Part of a small language model's weights.
Size: 12 layers, width 256, 8 heads of 32 (4 for keys and values), MLP 704 SwiGLU, vocabulary 32768, 25.6M parameters.
Architecture: no biases in attention or MLP, untied embeddings.
Training: 701M tokens, 10215 steps.
MLP neurons of a small language model. Each row is named by its layer, matrix (gate and up: input weights) and neuron, and shows model dimensions 48-143. Each number is 500 + 50 x the weight over its row's rms, rounded and kept within 0 to 999. Numbers have three digits each. A neuron's up and down rows have the sign that makes its largest values positive.
After each neuron's rows, "fires after" lists the tokens most often just before its 100 highest values on Wikipedia text that the model never trained on.

L9.gate691:519417495488481503523642443514496528565491473551522516510501518485546470491555517490439486445551471439463461546529531436582532478484452479500465511494494492520494441443478469596566528446557514536534396525451404391520515577551542496474545537431370537509592436437498417522505421502525583461
L9.up691:543527563486490538496561473551501477530483487567526468501424488473525531473546554394514400535531507483423489523468496470523493572466469518380498436530525398527516471416477501509524468440524443531511466469501521535514652559554436551527449521535510452585475466491519514451443533503575583552
fires after: " ", ",", " (", "2", "9"

L2.gate45:578444486465488451513519482546483445510420616475479523552548538538483527570487540524544422486558419491408491566475483444518481566414554479538543491567513433505487455420471540495546475495564424498535502528468515466495525549452486467520553559514567440506477544521422541487527421413550426522
L2.up45:445445468494506526585499476453491501505536510486454406444606466567471441475449475478509545508431510481540544391563558496406464571545486453425467432532466526473500503479540488533503484495416526544532505510584417519468505431505417422511549436477405484547590523408514474491540507552459406508
fires after: ",", " due", " not", " (", "})\n"

L8.gate84:468538526502570564484526485556425583481530519495480553455504530527521477502548432589369473402498491557438564460526597554602561397531394522523564462566479472496553518487421530503479477590504458488512441413557476507468489470543498551534478452498513547495540543559487523452444454513542526536
L8.up84:428573456530494548473517478531477536489483426416471591496481524488418471545429529605475495480494545542482469502520483476421580565563512496495527486508464617422506444601400499450409518500538459451497470489509386445463518435477510513600428507523532511453515542448515460522521455496557602553
fires after: " ", "–", "|", "26", " (", " Virginia"

L9.gate361:506429525505439532601548535469523529589537512507553554517535421505570396495522530566448525502508499484503510528436522542475529497566467488508489573546536498414611414379498491460429496359571369497537447507416553443458504443492467451438496481472475544509482440557536518475496485416493534511
L9.up361:464486514572492558449508572574457510473468483579475450429520508403501439506440539497530540498521474418435565440473328453593535492449562485440412505496505527517516517499537430503550453439501461434480460437507587481615494632434562537523480519492476479465568471516441519604556509494449506452
fires after: " ", " the", "."

L8.gate477:523506472593455581520626544488443503388449509505533494495440513513527511498569493518449463495484473544414527515468554520473555486504441494453406454471464439480611524460446465497426473414578456491527454502436447490406515535524511541480507493497524509516519497483447445483446528443496428491
L8.up477:455467545605441552490493513497493452565470531388547571663483470482579522452558458496524534482520489495543517579409558576405529459457564537466494473488521531482567524488505525491523547508479487480550544389518510548409508551420547494416536461493533438469530507530374549459518500480447438455
fires after: " the", "'s", " their", " his"

L7.gate343:533533530541546454456488437431539569495476455494607438450540553474521489487490507588439453535549513487477432499599567555502536509473473476498542463502554489465471491427465484427477449570569592601521498458525495452467501445543550470447547540552553527550458483426540560607449522439388511605
L7.up343:505548546552496398491524539468483461592545480474610539495430563488383536478422512481518479478484507474512510556517510506511529532359466488535469502554530505449508632459505532494544518466505546602459453494534568472483573553458604493465580474551525524500502554468512536498480495556457458461
fires after: " the", " |", " in"

L2.gate563:482482605483518596490564398468501492459528453508540386478508459400443498533522551510567334464568529520482465494500523452555434562441477581502576498554537536527509491386606536537482435607565491522470396449509517554498611613536503452508436491559560461480575403500499518419575515504454473520
L2.up563:490469454490556563462525454476540426516545440474499406543447523408504575449565483461546540506482545547456426450445435520500453574503464445536521529457563426531338485522521484375579495536585452575518427523583463527446466499495559425456463545515477530495486470424444493497468439519517424486
fires after: " St", " University", " c", " No", "1"

L2.gate58:524530539564451582481438524438515605490479560471470407554514569377470476477524420541458478443467441486388558581492507494502506507551477487453504483596467521438441478484437505566507603530529549615531501566482518478463573515572405469474445488446487523453442448462522518480436577544518479546
L2.up58:464474388525421568548454554521482553553509483472514443521492539457372553452485518467399501569567460453495477473541515498527519631531537479524509561534531535581457478547513550551512590514575517555562538518463497498499498481494545465457576633449533445434451496450511578543478474527414468453
fires after: " \"", "S", " un", " (", "-s", "/"

L9.gate385:495518513509476607484488538457498452472473532447507490493441506553500494534507466503467366502495470530390452447528514489580484511448449435488504574499542524560596453496489434498445407398572495525474439484513502529433537496483459540539478488463384549468554418342467438526537468409491471515
L9.up385:431537532442479600539463563524446508506495450486499427514506499569535613540486422409480432540578415516429503556442459486460471555427492501534498529552501553622558548515534470434521425486536428444581494434493583426586620549459525496488526463521396463520524443469406506505541391438514560434
fires after: " ", ".", "10", ","

L7.gate213:520442480538496511462495442565556540543497477532549349485436502493520500525533515514423517510542546442530396490549494482545547520437530610489502601469463479490464490552496463490496467400533452529601491494451488572454502452488548539483603466513556502519520490504508490494472529523408446504
L7.up213:461493530599506501545491504524533544577377592507522494535455560551502530495471521525437484530449530489613432599439508480536455444530533517484539461548394455455457538551500458512410468488447492502477491516434493580420462575445611408542515463474506432551484551519532581376530503409477529495
fires after: " the", " at", " this"

L2.gate228:534510483555419501613523450510446519585423543489556508544593511498429475547523513505485516486500554641460503436499468471438507546426530415554539454496491517456439533477465475516525525576505431494517618489503565470529589496520528396473491566488496546390389479498540560506419524424515523564
L2.up228:491477421527466559521446447468394541470537534536428408526528562510480490440510517541473469532469466518430502491512477566472494506510506454483483507478478529507506399473501526411472506479526421584532498414553486521544430541501530524436533536434582578475492480530494530578470571470416458418
fires after: " (", " \"", " counter", " En", " un"

L2.gate549:501467497448524430503479479484441432526457518515501582505497486531539464530594470490457454365538424518520449515588530544569560515478548479466469487603514483465501414512506535456551551516564462507550467531473546626493547502596527497447431531525568519494512445455450547408569539522374403522
L2.up549:473501511491478505575444393492490396500461467378512489448505565485485496556564503503596475526451512531484542523393542494493489552539612519522624609478573543446480537494519549565535550395515458551509434530533528522492502579458425525536504533544492546431515530458484506481545518507565490568
fires after: " the", " a", " an", "10", "0"

L8.gate475:500414456423419502521585498494387477436387562529438547546532488383432498511616415544450573473500534579476521447486555519440533523573574453514440423469502533464474446521486504376450450521607519456388536509499460538355496507515524513523453466542568559569569482545467359414461512427541415490
L8.up475:538481546407529495507511541431542425489464458513618545542438478564381479517453580533492511493479473538527454545397505486472489572596586541601479481507504540494448501521491501519468447544507505526618412491414489480562569486456439463571453537490512517493450494483550499417480555568526547546
fires after: "19", "20", "18", " the"

L8.gate426:478544488504550462539578492491484446534409499455547507459588589505513418553556485563542447496554483450483412495467555490559493512495476536518486613491458505507533499482412506417508591548505468514378566522463466489566563491451468473417445464516489422375464487392535526476500628548483507528
L8.up426:449472511432546464456454454506606506414504502508601443439485496596476439507403506385463538470490546588485511493534531522528569457588527481555516549443571552515536559514503550456508419455482559534581496537477495500508513565470467520545368539477425487528434530550442534450450487524550495528
fires after: " |", "|", " to", " ="

L4.gate254:509512487505417451563497413482505501552466472437510501402486482495443531566506561518481500503509532453444489443398537501644441505493501457502463532520400473559551598537518554520508444498513473510400441585508546554381504500493616467459437528430461473463471517484564480511452412544479489545
L4.up254:512506573458533560466439504442581485619526394430564541580519420592517533522439540462508465474436560540547476524471544448552530553571510496490555492516532479537519617611526524455565477539498546543519471444557555472557445460451450505597465551490430470522440546454547506507507475508482454541
fires after: " |", " in", " to", " the", " of", " on"

L4.gate78:576473436525488588553530507480535503510493538485411446495406566547543420519479525629477458536525437517470452515543475412504532506523547437445550500469475399489588496564530476513506422547523438456535484523539547478478521550526524378539521474518558568580544403484525497470428541498500576524
L4.up78:524500500501481496567557562516466587572537508451494502505533426496480537496548459436444486443453529469534383551509483514547582572514541555584519519539506534510512462573520508487555533518529471423572427524531496445433439563611488481561461462475525500457441526522540580487409552535516532466
fires after: "|", " the", " St", " under", " No"

L8.gate163:553396588406477548472519498519515515466419430532479502445510452507548512536516486490595453566470495542527502446496548485519526532530482505452493453499453520486501386484399506462524606446588468477531461519549562461539538444478599537484415485406530602443554408460543429522497521469509599511
L8.up163:571434570521570493515501563548522523534515472591470452502603469500506485496550481465576467469535476552555519405457548537505500598376520442491508528444525499472466407466463487497501573442460490480521520534541595462606551538574558607406527513525485542475624440529472436464494551565549520477
fires after: " ", " (", "."

L2.gate565:564454553458540508454520514542506395491431490426392506432446509456494451493649540501549473395519518555576504384542523530582511448426506487480387497487626487423517456415574475528531472519576479571537438490475523562454524508556429396463508509613554548463424465498396465498505470462582517499
L2.up565:496448494454461570545544568417442499487454451490366617493529539529501598499523326581560458494547448466469467475486550529434529441496445536512504471417550591529616489552460483531540591482443499456489515489414463509400585547417486511516466436571526489528493509538577518521491491428503495536
fires after: "10", " early", " late", "20", " the", "15"

L8.gate614:474552442575458523492514467525527436487434464586496561499534522468507544550494481563475533544514425508452409439576537515499497515477553514465530564510460562526441494467479490575401548418602542403532513471582447428452512532555475553467500516573479476572424458605433488481481513464478560492
L8.up614:547534515587540403472542500399563557484458536521531474426401532500496393478451603552507582506504437585501520586499553578552488581456481496445550543475530561518606520582502450474489465548478448475592500468500446495496534495448520341524493509446544505545431449481470528373443547606491483443
fires after: " |", "20", "-", ":", "19", "|"

L4.gate564:495490506565533459554459438559570499465443539570520441435544545555565586532579576576537422548511489520610449498512485613447502499578488567446539482444454453571525528584465456500487489489579474464516471534539497517507354539484479482520490434470526555536553464575492425490456484582523518524
L4.up564:471529461558547433475500485548521385543523491520465413458526442589518522493549450508452486529476532563517472453486488520501534515458503474511478515469424524495492471506515520494526577561496548584485480561617550392451357586559577598498502487521417483491503465532481406537450554421610470497
fires after: " at", " on", " At", " under", " the", " On"

L2.gate703:526578519562407490520448478457470519515477502521541471589480508482485501525512453513563434498561393544380424498501422482490544506474562548508548507551524426457498577448434560527524502488577500463523488542450571456417514451539529500440466576521496495456382528513408472439512534519500474545
L2.up703:532496515530471545576440518457442509388586542525531437500487467519426565402525536494457551465537477493446553495482552551501447537599541471401451476511545420564418421486534423473491479481516487588450468467525469519462451402515547493562536423431518545396509603561483562552471533505499477483
fires after: " (", " \""

L4.gate541:481499543492474516535514580423581409370556407546405456465449455478500503596512571450487432435498471511456407467497524473465554511530556585474505539515550488637491410479538497599505508517541478514531462476429516439529554449407523454484491570463561563491533390522518513491524462469524497496
L4.up541:524455415481503535612492495482487521530541598507543482450449458494472521434387485504518481585481384517459455530503532438531578451459475467621444545571587449376432474497480460494455500486525565572473448473428427521499549488471503433486499448571460470397406540459483460505484505455498443515
fires after: " |", "0", "1", " St", "2", "3"

L8.gate273:584565470523452507501580588475522547512414527495426570454519559575461476549586598509486486567506478510523549435552547482473448590447624541537474472542498528513541458458529504488451452556518512552504432453466429482428609599436502420557439491494407525527459547455512493453425557479459534488
L8.up273:572530499548526452500513467430568523543452477490594534493538517481439520493554588385455538501526440500572417517452519530516463460529479603452549498471450533492593326535518538437497475527482541569510438457486452457488495506469524469461528441521390438579470576521478480484459500537487500499
fires after: " the", "|", " there", "There", " There"

L9.gate161:495432526542336425419491484507569524533471580436497525495528483569373552508495530531520520470446378526593435485557582502649467539553540590558450498556447410499545555534468473505562542417534475520454415495401509509440470549424527484564473544514529544474505429551505490546497530363483468567
L9.up161:441472549608471407459417466461572493579499597466511538485435496540525507542439539442519475436477522541455408493409564507439485520502554598446583539541545508457524509538553497466458514465451510492592575476439538509457519415445531545557557428504437484558447394468508543453456549518472564462
fires after: " |", " the", " ", " ("

L2.gate443:482605450532428518511535480449515494547465489500529498504515519449506601548496434529541461492536498530373481544469502609513560568456514439529470550510494506530468467540449566532522529404540515507474535492522515461436513416576571422409462550525462556472441491391395427513494457425386492555
L2.up443:410552550442418618525502515556519504552533511602551496511552480539501520456543500493559584494565444546449493492543446547425489553553433441459539500520455496407543439420464558540497384506524487564485520478449552472499534489532431435424482518546479459574511568452467407513453560580455509441
fires after: " \"", " (", " number", ":"

L2.gate159:483603537558505435447448549376530470523468376436513572476508593467418534533521420515529490447538528483444450498570538592652471505535580480461563561583417456457511509499451517514402451545525506520493497480505559508417544495530546487429476465436507483486403427539502513496521511530461526546
L2.up159:553474516451513526546459508415553400623524437484510529504514636548495570610500522419471539509488515504443458491516570450484553512473505502512567547421448397446455512491487484539462531521467506535481485480475529497502541445524566492482497525529472416415464489422415478535512422467476544497
fires after: " the", " to", " The", " a", " was"

L4.gate561:482590521595420452484465500554538504527365459458529469510515499642506449513475611501503549433508443463492505476545528507454515541529587470503517640569477531503469432456585472477451374400520450557451476536534587564519470487473605447517457518508458526473454455532518473467552549532479506534
L4.up561:454455611535546529562538561462487480504510489546496531430449525511468405540434561471468569480494552410617473483524462497599536494522496471525500532499493442478541451489503504562524490466544525406428573606555567500549585483484497490564578414472464484551592416488583501538447500431531435474
fires after: " |", " the", "'\n", " The", " ", "\n"